MLP neurons of a small language model. Each row is named by its layer, matrix (gate and up: input weights) and neuron, and shows model dimensions 213-404. Each number is 128 + 32 x the weight over its row's rms, rounded and kept within 0 to 255. Numbers have three digits each. A neuron's up and down rows have the sign that makes its largest values positive.
A block is one neuron, or neurons of one layer that tend to fire together. After each block is what it responds to, as a language model described it from the Wikipedia text at the highest values.

L7.gate21:103164126122150133152115182103083131143116133088133146123137109103132107102098103098104123058115192089116133091110129167086110138069128150145156177143091114149141120144138131137131151133118138118093129082089122082098082175095162132121063153135139118098116110112173161156139146097133145110136146204088172135153162155149099106165118154129136119157119155069166098129101126139138141137143091145149115154047116127141097072153083100095143127120090101100099165098097138180161103122145077123152105198148102143163150129169097121102095136133121131132139097097176127072115168118180113100
L7.up21:109160069124134154097104158095139104093128124123189101121160089103138080103137087089143131143144148182113177093144130085128128116048158120090139114121131115143032179103138111137118144118129103125104129125129062145132106207126146077123114113126097124138152143095130075100175104149113141152125127147137135114154168113125116140192090132128113130154132141130144109062133056169169126137169162166112111124114116135089130118090140059116109141122081095095147145097170111135177119134157080114170128147158097097161121188170114139090132130062184128111138085105110178146095101142091114079
L7.gate89:104116140057130126074166097086124099116124154126160129048083191086144184161107110091158128141063130123149103168157135125130131159143120067133136179088137126172142087134126152120121149103171138143095202151108073088171115124128137064104137132162154132096170145119132126114155086129138111118136112086140142127127148123109131127172110134121156164086038144134147128110075202099080144088149090145161143112097172151111106100156145168122113117093155169098139102141039091098110112148103054126157133161137151167155095104123165097137121151175166118137077122086113127162137160094136113144
L7.up89:091102159099091135113172081089130090070144128122168131094086206141197122113130137133127119124018125095127116120137090165091110169182162078086069176159126156106174151134141094095129204144125105194088113075156107096148087144060178130088070128140164112116121128141147118132182140142114095140119101128112146082123127106150169091139135143105114133125083122148162161124114179173167104156155167136139119123115119128124108105152111126138094121155164151125139122152110125089096184116161104150174119119131141160138104069161138071192068183083176116089125088111162135167137179134167044155
L7.gate398:143132112120139115158158148125138180161044185147125098135143149144064210165143132144109140107168111202090194142131138130164145142103150133119090163154128073130120123162191133120118088122138124184131138106207096144151155136122120087166127116072141048108116118127186081165196093083154136121147130154086095144148108109176110084135069187084096122133118134113160112115165146106080135096169182145088139127094127094104151135150129171089139150119175069129141127154067124152145136160147088070147176097116118160155084116188128182115106141113132107194069081176122156129186110110145084086
L7.up398:154047094106142169128084082140158111142073170115144118198133110162160141153131113134132091103134157187117149087190139157116194133194123110177072186157110047154154089149180159210115158056199104101148133155137125166115179145101136134111147114125166069035124115153131095142097106089187150153154088160069093143090151139148119098159098190076098139126156149159137105111204113139114102094139147143127195145067085135138115149106134138075144108119106071117122101105128132121164096164114166150168157114121101060143127120114111162082098176150159102123076158131112170134155140088136093135
L7.gate655:108058112174117179073135158119185153138146165147159129117128147091131107112113172121111091179093103149153098091112112131197110147155162115157082131120124116150096118152122127166114122146158116115101105119099150136180109136111160146065130130096191126101203142117063134136055110135113108109036087094126122148076135203108105125173121113128081121127155096102148099115110096107102150147036035092139126160116117123189146151140121124214119184126119111214127113080128140095165179153104120153107134106178189126132095119140060155107187166155137160121111149096147098131127101143151069130
L7.up655:163081108118109139184148167086132145123163078194124154178155151143142102194129130155123186145151055117176200131201125138146120086135111172170094127138098118121124203144094095047099136195084224145133120176131206154149139164094112112136144134072110174135156143120120187152191143149098127091122109115113164171104102170119100087092129148129144091144113151111089132098139200115073175190157161128201109139159151076100115170166122139127112126134087166052120156154115126120179196159194069111168120119088102137148090060146160169134120137156083104176155157101190115182122112129148133194
L7.gate788:124141078124125086136129115150099157136153086129117104077139054073159101141125125171133117147102195148160136150104114113184081129085149169103121123105087108157125109166157119066145134102105074130133083110107122133082087144113128126124180118139088205066137072121169136070127160130089158167174122156086116112106121133128116137134128102072036069143157156076124122198165179134119145124128089164131166131140147201128153130156157129179171173131120132105094195071123161120133094094094135141122182127153125091122100170119105161194101117148165133154103101154125149087170110103060114138
L7.up788:133215179114099107092093136160135129159117136134161156150109126080145087088148105183154124096136182098120144102112159090128138126110119129135109135136112152136094121057165157176121151120109143146122134114142149149174163101052125108118118162129141106094127126164121096120127173145167133144159135201160105112118157115150129097146115170102118069181049147100173146152129149085068155141146122151134130160142147140102123090178095116121133090113050154127132155145156125153197119122154143056136163140138122083155060109145151166154130139144159046172119099125160125092184158160181099074
L7.gate1084:086127130113157124154137105079162175149154189165173131153141168077135168102110105147180139122126111150151137110142124142111131144135127104137120092162100169140120176171102156113087186144134162145096111085072089120051047131136145170152100173058107114094121046112131112183097146129133109133096149153082115143102134121122098102102136142096138104134141087134154149120168068093111092161197109090131110136119038202142110158084095138108134075127113093129107142105108140164102132139168115138143110120165090101142111118118125168102143166128097113142128154129113128068158117131223064152
L7.up1084:128160106150130070067107116150096151163168148178156124113139144121166114111176146109134134114159130088133103108161105141107137137087073126079133150145074143178110163149186141159094156141150148107133137151183080134088129137126092113082094137096108072109117099176163129146124178149169090099103128155140136133140188225122086126115132137129101157059067051073155151132127155165106110155111094146139166129061172089149121080146115084127112141109115105166065197063124110154152056171136152118129107076111139175174169141082143134076144154099164140126132088139152079102114163151153116143
L7.gate1102:165088105094137222122153142110185111118087077122157103103150068121108107113166151166029143150150125129116141175139158130143152089099188109166136124146154097137166112145097215136144127111106144172124173072140085125154122081126165152119137141052119141078144140119121095133120110140138094076133086089051167093130098127140126130120102125088122143095125155041138131075156157098097205130091106123132120121089143080164102116098147151111159163163145066162059133106135086129170124109167089110142161127079182127120079179147104099097093163100167112157153129129197124097141184100114105139
L7.up1102:186125118096156186131132162126147128120150066106137120074148115113119053149173126165043103153176111145119145145162163125133169060058205108156140136178112100151111097131101187143194109071144186135129170092161097168114158139137148135123132143081143135121189103133123040150071131128189087100133149101049195074154095130123110125137141150096146159094071117068102138105142119134118204127140109131154101146086149115165107095118116142169118154179112067152078101127141057145154113144167131116097192113107138156143097158128112127126110162098144118172140122135148111104151165115098085146
L7.gate1700:060094105190113149148105062069173162173123161121173084134115148053134162136114166151135129115108200111115111079145156097175062200162107133089097103148097116192069137114141131131090147085123118161077160137108119133121129120118168117122078120155161079145064128137146156114099107185126157130131132132128052125093102127179125128127103123140140087150142123163140114108070078130082043158163143107113182119097113120152110105161126107126179136174095101162103120135115126080099100043157112095158175140135118121175128136141122152123177148123159149151049067118151125209090134137176157100
L7.up1700:125151104071145105136120157098131143143147126093176112128142135118082115108131103098156105140198178096097106149112158205138115136142103127098135177173155092151118086200142115137119119086138175154108149116124075205157141127125088108125107141122118134122100095145114114114183144099188104117113145110096198070160187127124117142116143115110153144115146125177168141098148168074199141138142119074082127104082091142147145157145112168133039070139157148083116049118106117190169063123152131156102120130090109085123153167141113136148083121124130125092178122142087154184143151089100153095
Responds to: Transitive verb endings

L7.gate133:124194097132152123089102148155133102136112152088112121078132077157099152146139130099131119111136186214127184142167144147138172083140138132111107191104118111148160129151077132151184142156121133114112169158179068140145152134161075135203093122134136143098235143166151139132138108128132083159125083133157097135158160113124095078095113129130132098120112192107086126161113123121106091216196130100173136100119093137131101107098212163153140123163121107133136105135147115172154164142088127088139141171120128151091132138166091135068092110128174131147167065110142130128168068178114086123
L7.up133:108090185129174180104141100167120130104216101136090170140077125127144095110120055153169130146155127095112063070122122148113107129179138151089144141069102141126101118118192097161156156147104080093159180090126115133161082186161207095120112167108144113129151129169125144173140137118061172093092102124133119150080135150162168096145182184070091115173171114185096157170124164138105090169137117123183087129176115108102076110126098147107065147107164146175125103151107128168089144090144159119139092181132186135110154113157114111157080091125153115146128070119127152155159082103110150116
L7.gate145:120063111115139145121121179196144122107151172104166094076119132149146123089100150116150121065129115157090155115121167129146130153164190147163144127112135120129138071132188099092114131071140076138137080155152053137116164122171142154098124104106140149091175134137160096122052164163142078094109113151162067160185160147070115114147109138165081057150092143092105132093162094181089194165108146116108113125098184136073093067207142112093124147166202113116205144097142145123128115093078138131150162103141046096125126124185109111140117145108187125105057106071206158152103160114132165131
L7.up145:083121074171165120151067144198124133115142162090185129039116119095084140112069136160160134080138212185108195166157150132143114123149120180115143096078101167131128075112114098093124124099121121111140159083112086116133163084142135126088130103148093086089144190097099119115128084156129067105090093114118070147112157113118122127065116118125119151156078167137098147176129119163120100149092158149113130120164101111106106068192086131184091142093110052116142100142172148079124095110079132060132162046093116214159075124190121044175092103134170115116093125065148147092103095112115114111
L7.gate367:108158103090153073079043153145130091117077125118156157162091148167189148078128136144115155163123121171129108113176139104061117141120103154154153120166123103085178124185147141154157019172128170087072130115144140124228103166144106091128125208148215136083141148131095083113079059112178126125135144087117166133093129143106111117131172150142110166073136144137133127142181172163137116110100173097101090133120098146114127097163134112129115166129136110133172171123134109151068075130205177104105159125139138174052081158159146105125072117101125099155119134139135096177106113079163117107
L7.up367:177135161129180129135113130130173119115099101142151194112119166099181147116155146088203096129111166126196113171178128104143144144125161168117064113119105143130112132138096101161164143121117132170171156101136124150130152132132124141124103105120144092105136137125110089089141126142093136210152104135137150125134135120095151079143114066081109150108116124155121110084134141162113140113069126200142071151134115131166093102181134107150135128096147102126163119110039103101155170129120119045160156142130076093107082118093136153129160127161113103135103121248117082126109122159085099128
L7.gate432:086137094100119158142189148183098102139126140185150162153140151123174097099123122087109131169193158134118105169144163162140139120184083146129100131127147163163124126118137085211127132183145160113094174147155156057151151173162140122137090156157154109128086057119141075186116092185152109136142107131140137107095114119123144203104159158175133104125078131156137140117121187113104087157124118218091174121096083081133128107113072106122126067153134142128128143135130132140043122146131150132139150155164183176074084150136140129114092086120136085031135182139090071135101157099136133139
L7.up432:073131091137136097125123082195128092080131143125178167072154128133177111106107083102063095154107150145166161145137157128106169155158112108180096100151087097088143108141114158108148141162162103157100187127160084142127136136165104090091092161114103134172111181113167145147130161109134077162171193095093097123128157104111122152198128100102142142158069085081156187096200153132120177185157088126130110129087125127106101113125148095146108139114051119135123106138111121074122180225109118138116159139160164128103095171087164060071099164143103151108097144094131093136168121161085137092
L7.gate584:106156092091133184123109160166156101135163144108159109113152158081163023154090066112157099111155127128156146140163119090137147163107097160178157106183153118098153113127102099110129051091119051132237126115137101158095071082179111128084078157151094105170200143132149060166146155105153156119093118155152124171107202116088115099105114077095073121141132151112124122103128139134101171144099168110088168128149110109122098053150148154150106155119194138154117134172190116187163156131117180130099154113137118214188114178153120092166142089050123105087150167167135160124162161129158150047
L7.up584:071146122092156144148132206158115101130191170135185098089128124080142060147118135118156124081165160118144161105172144099155147112133110127216149148175144172103119087146096102121163069074147069145167086142162077120130041103131108114083096119195126042139162147115141094178114143120140119117120152167172122128097164109111123099115110107095108130074117158095086103111159171145077173130091123114102142099143167147141102072134161129117098140112185107138110121158167135141215132094133173104135170134090130202174137117137116071188185117068135114159130159115136107061140173083144122061
L7.gate593:173143104103169178117136099122119086129181131104108123088125124054122080134188137150177118137074118088078138144166182131136085133201157143099149099182113157121122121204151129106135109185140150110125082119126096146128120125158109137194152109177137156114084121100072088160125151235144142133174137058109123039111082161152152110184173130100144147133147104097067151085156173106126116107179158149102162128177120167131170106150153121116104051078140122106153159094107134146173111118126122130099128114101139158140112152164214145055078098134121112146130071135118159159175107059127071100
L7.up593:098161145089098159089121109128091112135134106142127167086100145152132144115124123112127107089147197137113160099157136148086121200139080086167101100104129124152101143106117117151085120159168129133153157118122063128149129096186156168087139157190136163192133131086126136073114130099174104156143142106174161163115180124059112101098150092154186150143068097081109064101146150112200115099152177120142155125128114158104103114169092131158149130105176109078157122113135158108114139100106111092167167137146159149113084110189036168092164130129122122130112153112123166168150144124185127092
L7.gate813:096157156077106163179126161136095093109125117078124081051106097145126073126202084114126103101167124157143161192164174107133103178163179195166110058162089101142110061113164203207132122183084098086183085073129108110096117107128138174122117145122049133139158139094156115142152121155193117120162145114133180144111141192093126147176179142123109153164121131137130072102190155141096131153149135139114115160086093111142091145142144116210143085115162166142115126093120158209135159134148119091125130161129188091147110127098098078088113145171139179107140133107048123134142050113126125079
L7.up813:159146117095179097185050173104097074176138108157115150099070100106118093196152120124155146077153146140180151140136193101140142090134091148187100103135080093170132106115130132122118139130099164094126121132183124144093134177200142157113169104138115138128147128154143050093134141177184112080141157127124142120109147144136122116078164160132117118122179143102070061131179159111131112120141102171124164157125139159168117064084138190198166105137145108148116173155089109161154107113169149059119175091101154121176161095128103100047085165139125101112124114125106119202078092119198122086
L7.gate1626:106145120100156124124132121204122108128180109141142107038150059120154132115107134080108109064190174163131188113112153104116142131143123154115126183155127128151088103158084116165160047172103119035124133113125152094116129135185123132156180124137107098153096103155075087115111165114162086131137151098091072134135164138117159100135133127106145090080117165180091131186170160146148135158101112079084104127137208167183125131150126111123099178141108068182170156171125125122107153161079117074044152152105138139088155128128113153149139098156183086184129197095119099135188074088121116141
L7.up1626:090143075121137155043118104144155175113151091147080114128109111112169119108112142093125105137148205120093172093124119100139136146132116185121108162124146148138078099172113120157148105146159142090164166136146127085116062111162178100145140158160111110144126112126094068153104204121134091160112138074136119142125125137079130110079138117058148067137123149157086141104163155168145102160126115074156098122156163193157104130126155100104132132133111011128191101119130134148153146150099091103108127148116115100120142139163144155102164131164165082148171203141132110131179121141123125088
Responds to: Comma before appositive